From a checkpoint of a small transformer trained on Wikipedia: attention and MLP in parallel.
MLP neurons of a small language model. Each row is named by its layer, matrix (down: output weights) and neuron, and shows model dimensions 128-255. Each number is 500 + 25 x the weight over its row's rms, rounded and kept within 0 to 999. Numbers have three digits each. A neuron's up and down rows have the sign that makes its largest values positive.
A block is one neuron, or neurons of one layer that tend to fire together. After each block is what it responds to, as a language model described it from the Wikipedia text at the highest values.

L3.down25:533503533508532483477477526487521523463531482521517458502509545520517502519506457541525488489492469499477523501529502480475488550476479501499459513496483539455506515517507513489502461474519500500462529518512538483499499492443503474526496513485459461497456497492522472509508508511536463457463508504556497530499486528460487511476512487476486515517506473486491499514512504522487477492518
L3.down74:484509472547455484507501510465534500489511459522480506482467498469538461507497503526471473524515499477451480517459519532478455480505515514510466492521514539499519541434513535460452529541508518499518482469533527488502469509448489460460481531530488506475498465499530496501460488517506477497489503504507517489503503491517462488470534507482520488492506522474486553522479520509476496499477
L3.down136:521433465505493504491513496470477521494524525477451494532430476504492485512477526493475522506456480468511497508530481487512502501480512522509497462522486495474481474512484502494503488511533502503503516504505471536475492519496532490442495512459469539506531482576495479513488492513489504478546522468481497483573498476504435446497497521535498483529530492529506512497529508520507535469495
L3.down149:490507517555485498524553497535485543442489475463515552522525485489431499509491503498510500455473472521443509544520514485477516540508484514553519509507479536492524526523528518502513492510503482469479516517486486521454486469481507502499475504511473489539505537501464446495470488508473516499528500522497504514487525496521470496502524488511520482471530541521457490486505519519502525506468
L3.down370:543462545506499469471473515466509513495527529543562454532494489507578467537494530476491497457485514477488484493511503471480538474499543480454511535515513511513454488497467544474549499508516506461450500516515522500473494506491457478475487505518474493507476529435514485494506447450506467470487504532514453477539516509520539477530495466491533532456500502516478496515476484499527497460530
L3.down451:468496540500479495489480507460481441495493452528503485524493516565530484491488519532486495475510442504488497486535495519471526547506497497525479515488480529480507500525535497506470499519528474457478520479477514543477473513483511492498493525466466467504492513501466518490505441521474493465496486498502525533500486496521479515495529460479570486521500464519468506486491502544507509541454
L3.down545:482510504531488514542482532478509481524541537503496507506509509530532475483513487488500483521506511538531439528485468458458519540506497528473478503486526503503536511488480508444525548505520554472493494456487550537484516550531514483557513520491511467453519565501530496473492499484555520514449525500476482495490482514499483518518543505513493487473547470535468511545461522519480478515530
L3.down648:556530508487492511507528478504505496527507557522484506498451536477478484490525473509513492467472556531484508522556466501480468537519560514515514487500499475494529480458489522483475518487487510501503458482515478508518508526519492547484492541502535530510486490469469462504511498480492523501491514446468488523520494510506454491526474507489497549485483477494468485504468532479523460476499
Responds to: List dashes, word continuations. Responds to the dash opening a new bullet line in infobox-style lists (Density, Water, PubChem), and to the second piece of a split word after a short start, like f-eature, F-rench, th-ree.

L3.down103:464463472499506512464485505493539528505497535515508476518524486505503445509499483484500536532477485512471513503483466527425467467511475504459497484476538535473466509497505533463498501483510505509497445521507521529518517496476505521462481495455501576552484532485504503524525516462495514475481499478543496469508489466550511480543473524512504509541528473515472512497522511509476545504474
L3.down359:503537496485501485490515514517512481504496506524484484527540502529512530497481504509514491485488499524520522499481468505523490516507497481478493504449498536514520515500477523500533489546514505476448551489536508495538434487462557506528489448525507494452534481529510530502464533486528495496496549486497508534508511484522520474498512479478535504537511514522499465453427566568516569495515
L3.down364:482537517548481553493495462521503515482506513491483511458488489512524461495510469511463516501460513455511508479521482555470521417521517533496463489495506470522481485515510470496534536508519551504470479520527491561527510536484535495488485454485519489512509515516556532525516523505523494494498503523512518470456525538516516561479512494548483464466509504476454464491490512506479498515488
L3.down408:489456499498505494519506494510517504481529457509502498502522468518485487544524461477485544527503473479485512505514495514512532474441515482485516505536436518484500512477471530508494468528462470496515530520457514503485518462504489528514492479479505463487527506511538496490483498505532469498505513485470478500528539540469470492485496477533514445486534495450521475506488531478522495482519
L3.down415:491493523471459474538445490527513472492485480471530481519426499509481551476520481491521563490499474498532526511521541484500479504475495505477506533525478471482486490497521515480473473484512501501548534489436487510522473518520492488490482463466466461455531516494469546518535454553490462522465494507482486510489503524518456484465501517513538515520509522450500500459504484509502484449505
L3.down482:483499463478476513510521489504516510491516516482490474496523473503483520487481507503463438511485491502518520439526498515514455523527502515521494541472461534462454536494473459527495545474454482465511512481520532448530472475470485503538527488482526543513503508517515542480523500479502516527539511492500542464509524508584507530524534493525481509483496508567503526461517515509498509493544
L3.down536:477448451522515520509505488503527485522535512527535502459525533479505469510475488513469466509509458470535584500485470465558487512511519464482464539565501457475505471475477482505505488510469548508497507501515501517473474494447538511494482518529492483459511518529534500478526503472485486514503455526485510500455509500500537553505528477510486509514489459490483525488519467466478511469502
L3.down581:533507462461490548550516467491511515511471499516495512534462534482505487466506493528478532554484498482499471508476500522542506465486483495452468520510426451490510492515499482476499464490487454459492533489515486485490500504497489524509515490473475522538530503484498520528502505467504536500493496479463493497475520524510486548477513441529510475501504498476475501455532471501472544490483
Responds to: Zero digit in numbers. Fires on a final 0 digit inside numbers, as in years 1890, 1980, 2010, area code 780 and density 170, plus secondary word pieces ro and al.

L8.down492:504504507527536496489514501512493492455538515501526493538522519545504487505504504523504522515525512496477483474500458494551510510544529511476514540486444486514492444480490477435522502503492512530485505532506460468480502507555519481484488497546476487510501467503502519549488502510510490466460493526520480538452467532504510472536470481528514511503456468473521528475462533479450485479522
Responds to: Structural list/table delimiters. Mostly markup in tables and infoboxes: line breaks after a closing |, leading - items, and |--- rows, plus coordinate longitude seconds before E/W (82°24′33).

L8.down134:493512478490475499478536499509513504463473493531537485526509480489482477510529488546470498470499491521461474490448520518502534488473533516547516449495515517478513464467496516501492472479478492479501549523529484494539460499500443550500515492479443489539524495466517530474477476519518485492474431469461494491512517527505495537526507491484507533519487477512496490502465499509503493497486
Responds to: Final digit of years. The last digit or piece completing a year or number, especially the 0 in decade phrases such as 1980s and 1940s, plus ending pieces of names like Smithsonian.

L3.down130:492494521500526490510528516502468480500508489489475476510477487473515462504561498531491491494519469472485493509496507482464505503535537507488458532518480511469506488503532518491521527523519504504481492541515471446515523491493504530497473485509496552450504488483519531442456506497511498521464488494504483525479490492460466513514455478549474497494470521495529429485551493473440513490488
L3.down184:484479504486506492530504488499486493509498464483533511523511496461488459498514507442486515535564506475519496484543478504467479473509505491489527527520487492505523496477506517479472485497507495492507470513509506523473554523524510463477487484515533486494552514460545442508522439506485501475508477575496536529484474540445517503456486488537487506515496534502467502521484521495493507504520
L3.down220:513507505493521529542478490510476509553452502506502495494472492554497490457520496509479493505539505519554512505478476501511495523519469524482501426557497477502530511506531533504481534503518503527483487512469508489524499462514510479480519516583523478477503498512503453486502483490536467488537498500516500489533505496549484493476483457495470513477512519532483522523481529475556535510529
L3.down318:502493506482536493499472479537507480511522495553499536450539486444490505480518530529489495469491485483493508495444555517495554528513504503474523461557492467519531564469521510492515453531493498524520487471508444481493509484493425489510491522474469491527480505493475498494518501461500436525496473501501516481522450518538504514456516516502535483500441531519524480501546465490499505517541
L3.down357:525496521502511526471439525516488458492454485448494485494558515472530522546506511483538491450489497485455452457482540469485456461453503506466479509502524469519519475485530491495476480505508506493493521517496521474516502486505519506490523514503516469490476505529495506516526473496544502486504460517562527534487484518479484503467526501516506496477490509544518486512514501466503494492515
L3.down499:487503486493517504460488530462505469476493483467503483529484488548459511466484478458501518460480474495484512494476462489484477504492488488478516522502522505466465512474548452521487518536525467518492518492475506456501473521462516509515506484473505538503572551486496497529543515509478535506495503528494504486497482517514480521514516511487528507518462494538538478473445518468500538481528
L3.down611:538508522519473491494526534469508459522496501448480493496493513454494536512529520527502462487494478460492537518503465466497496483554493534458542540480504506518519478457504513466513440505489503491483510516463503508486503528460460525490513493472498507487525516538441490484500524500523509457520482520519511573499498495533540503527523465514494495463532518515503517498522527478513506490538
L3.down691:502456521459525470539538456494549480489497445478519514509537538497494515490560453523490574482509492481574518507523542474482456477479505517496490509486529502522516524469540537477527507508499504548489471472535491460485425515501490501524477480500439489511512494488486491533507485496489504499508503543485477530489514535505496503496488522498501533504442480470476512488505520549498503484495
Responds to: Score dashes, word fragments. En dashes between numbers in sports scores and ranges (W 6–21, 5–0, 2020–2021), plus mid-word pieces after an initial letter, like M-us-ashi, B-us-iness.

L8.down389:504488485448507493495472489505485512453474469492498463525497554498519489510538480492506501499544497505467528528507530531502499482492493513532460549482517489528535495485566523486500487468473481510493467498494531490472455500529471533547457465468475493461507547486488479486503497452512528464499526484527531491481518543513484487477524484485480529476498514551476541511493467517489526494527
Responds to: Copula, possessive, word endings. Copulas (was, is, 's) right after a subject, possessive 's, and endings completing function words like very, generally, their, been.

L8.down77:487487541506483494513520516462494457505492533495489449512515498446507503463513471551518518530473513533511463507529494482479459482493454480511509523458479528518514485496510519488467529535474528463499465522502467493484523465502514514487517502475529470520510546495493504552526469522493498478518494471488515477458518474507499522556476495454475489457491486501517463524500469490471491510493
Responds to: Range and path separators. Dashes and slashes joining numbers or parts of a string, such as year ranges (1986-1989, 1998–99), ISBNs, URL paths; sometimes word-internal pieces.

L7.down139:495524483551485474480513488510458529494499486506481521513508519525472489474564488521499503479489480518506476536502513482456466515499488465494505491540475494509524492522548526460509502501535477481496519488526478488478459493505514501487467518499506537566505499513510454513485498489519512498434462466533455489482509515503456479481462480562499486471471519521465470485518463509506531461544
L7.down226:532477496467504528515498505495559532510520511443485490486477481520522489473511497522526494543466486490520529523468476437537467521478482478498478510490506485554474466526544511491536510496444502502500506469468476505528499482465502507536501517452502468531519532509474525522504527507503486488493555493521486518525500487516481510517510490501486462523591485483447504486524467462486492521487
L7.down269:508481514533480508530488551476513525488486541489519494506500488576537493557530511474509488489512539486532526496457516503495490481501529502482529530486526460526471518483494483503489485455518489510526444494462542475540497517524503437474519506519473481477524464502483500458510440513507465524535523492516540536479503495517471494460533535442455526502534486491459491516523485496488497511540
L7.down279:481548520555481498484504506533484509519502494541491467500525505475457515477490490515518512545498454516513509555541502519515549474506483483522483455523484508515494506495467534497496458489522490507438483506460509554492503501513493470518529544486494477519530530479472512497489513518497474508513499505479506538503462473486496473487479494513492471511514481507487527512538483475506489506495
L7.down325:553484513509488506539512506519493496492498511535455469479547522518522491527481480504490447479476513509515532506480544490485486481513467457513476514497571473509474502556534486504494550486537490499483482472495472502513514443504479511473508509513504437511462483476501520462487478524508483502470477520501470490496498457494528495513494452511521479485502451483511470492482498466515461477449
L7.down382:506546524507472494485517515515546480487529496471546527458503516505494444521485542465474487449493497494493492495503516486470481475489498542493469478503498517502507537483511504522556483498507478525509489491468518494453495477528480511517506494469487520482481508483539498474511460481517467496501521506494533488487511471502512506510478534466558493516509499463447474512454480454488504502486
L7.down544:502511531490557512493517522530549501498502497503519502511511542514474501494516489463506493496523462502454553532510545507512505481494520507531482498517487509477533536518506498540492470524436489538508526499452468504525502510511523492475494521515438525502549494472505517493465475493543506474506511485513449504489503514509520523501506493470505458467545458533498444519530496491513524521458
L7.down656:506502524479474433545511502508497478568524496474474524513530501480556544511473510543471481511552486491530472521536527475492527493491533513551483509477535473531489487505460507514528498532508492496501492434483530523450466491518533498523497510477479482474480500526521488500504528503521490472479528486517479487549471536499527503544516496523492506492482491447539458477500507491484568457517
Responds to: Infobox bullet dashes. Line-initial hyphens in Wikipedia infobox lists, mostly before • sub-items or Website; also mid-word pieces such as com-m-only, G-r-oup, and the after at.

L3.down83:524538475487567473485505548487469523476531450513493483486496547483448535534514506522536507553517483505524549453490521475499484476472479517535504468538517444463498478489532509530465484535506467507472519480515542510485501505497488502485536505488550520492492478552501489495513487454487528472535486505483494470507491526462517518533524450519475527495521479496469502490487497510524514497512
L3.down176:499476535534508490512469509464512490454456477507526489477520508530517515535491471495504511539468523505480500475507538469519512470528501481527517496489472436530502521509514443474447542486550518493530488433535483521492541515517505505491523501504461493515503475537490493477535502493491490555484527463489477509497495490496494511547508495484483517506486457506509499484494491487467506539495
L3.down419:507549509505520489486487542493495543484469502486521534473478453521519458455528519487549513499496462473520491561495501520503442492515466514481560495477477497509488471508495520532480479483520477552472532524477496477493535500536533560445496459467449492547472514447498481545526505478469507531453497487482472492522521540502512512493497498546473531516485478473468527519502492486569484548489
L3.down428:533493490492461552504552516520501540498508497550499514484530523500491510466507500448488495520512493516542465502497530499480510560494485480519473475481510523532472498533496489447550513528474507516497552476489522516491531456476462465504521554540490493458482492534517486473520488469478510552506513538513464523470512511526490510495504520501511500450495513462484453459526482468458470479491
L3.down618:498506528514463490496477506553497486484511560468491514502532545539524507520534542474510532472486513510494509511503464551479451510537563483517466483535499451482525513473484510484481511537509542518499494509525601502510525503521491508493496491519505477480519508539486515487464491453519511534492454507450496486515471492480516519513499494491530505527501490465498507501474501442479562498528
L3.down632:504485489473493483455494491461501476503514480521541519483506531488484469510505522513511505535511524544480521494533496509512500509489448540511476464525481504528495510506493497486495521543527486510465505480519521492497522463472476477480538504500510523478467508485436541468492502513486491501504552545489533512508474481523459531490543493495480488460522552534497525492531465502463508517516
L3.down646:497508517525456483483503492521492466515515511545508495484518485502534479516529505478489454493452535509475501563477494509493509461524534463513520463523467476548507497476520500555480480511502500471519484503559521522498506527480533469485506513465497520513511483524535516482478447500505501502491502497473445504496470495487486463458474500513496523467471520514557540506521481461508491486530
L3.down651:535462519485488490496468517507513519518494524485514451442497474523504505530464479529512522467514481477522501517549494479502511503493514490525465492519486482512493458518520525493467488500527526510521521505515414501503557518491519538511504493473485467481478501545463522473505482497487530505524523482513478503542501500536457516432495476447499483487499502523499456501525501529505450535471
Responds to: Misspelled possessive "its". Mainly the "s" of "its" wrongly written "it's", as in it's lyrics; also word-medial pieces like "ough" in through, "ist" in history, and "==" headings.

L7.down70:486481532517479555498486485529461490481503471471459488480524490514494530515496502516528503487482506446513506565478487502490534498495514469430475457478483572497472477484505514516504513488514493532485467515505489501507490447489542504507466496479489484494460506503491516502538513489503498515480501491500489534449519504451499497490520504490501487517508480476478498493530510516516507474500
L7.down211:479479494462512553523506501497427505502476475486525530456526460527485445530503512498528506505500534474496526508543520529470483520516508464500490516550528533492455517492495449514496468503474548503559505521488506469450517479494540498527532472510480477485503459530528528427437506481531505523471532545488481491465512470500473508457500492443487476515470512511525516517526529536468480509525
L7.down219:529467488526505477487469518526498481532512498491526587504504476525492495520497548486446520527505471483495556518491505508474524493476480486514503522498495542482451516511532515472491494534487521520497498456507495476500523506508473534503488518492481504516504525475516507511525564483446478488469478483454540513472499471489489483537516519496439519508516495483467459491510529517492471468484
L7.down305:491534504466512477478493513538518479514451488490513532490503519528518492512480510469475495497477507517555513501474493504507556538480474474517526514479478490533533524483457568476504533506505510525499512496463465513485492532517531530520504511510511447474506493503488543480499508498472492482495523521489514490515462526527523505484481511481508531463482521533527501516478520487468488541464
L7.down308:515449497468532519502497515492503491531477492481523511537509521466479456532551477486522447513508499506504515481493465558496506456494510512452526534480532508538497487492473504519493510459488516532505503500518446501494483465487524473467512465515487487453483526486513464501461501435473465471519488488471507493480506488523536508458537518512518462553481515476457500513540559478462561503518
L7.down421:522517525504518504501484495479492509500476527500501537543461450527517484521473506552503455492478503506509500564509474516498517491486533502431506475479525540535516492456540510488525465511527490500456477526524472471529496509475498521484502510484504487534505485466520526539547498508457502485507472480535505501475519495477515491465520460532477492512483471464496541521507486512474489460481
L7.down613:496534478496473521506512553497487521485500540524492492516488522447494434478480510509541482527485494502489525517498497485507522536543536512485516481546509517536560515538511474489514505489522449530497490489493544480556487482512525511510517524513494495536482473514503468508542502490506500495506498540496501513454511513482479508523498509490528495475497499505507515496570530512509454516553
L7.down670:532505495485499491498459472530496518437538483559472494496501435481477497524526478520477487479553538543528486500474471538475490503450516480504514495478492504523464507514511496482496473507492502502473493522484480484480452478464538541493515506458504501477534488532458497456469507512472471477498517515480531556419497519544485513487533475559488476516509518515553528519501492503477486460534
Responds to: Small digits in tables. Single digits like 0, 1, 2 in numeric tables and lists, especially a cell after a pipe, or inside dates and decimals (−11.0, 0.36%).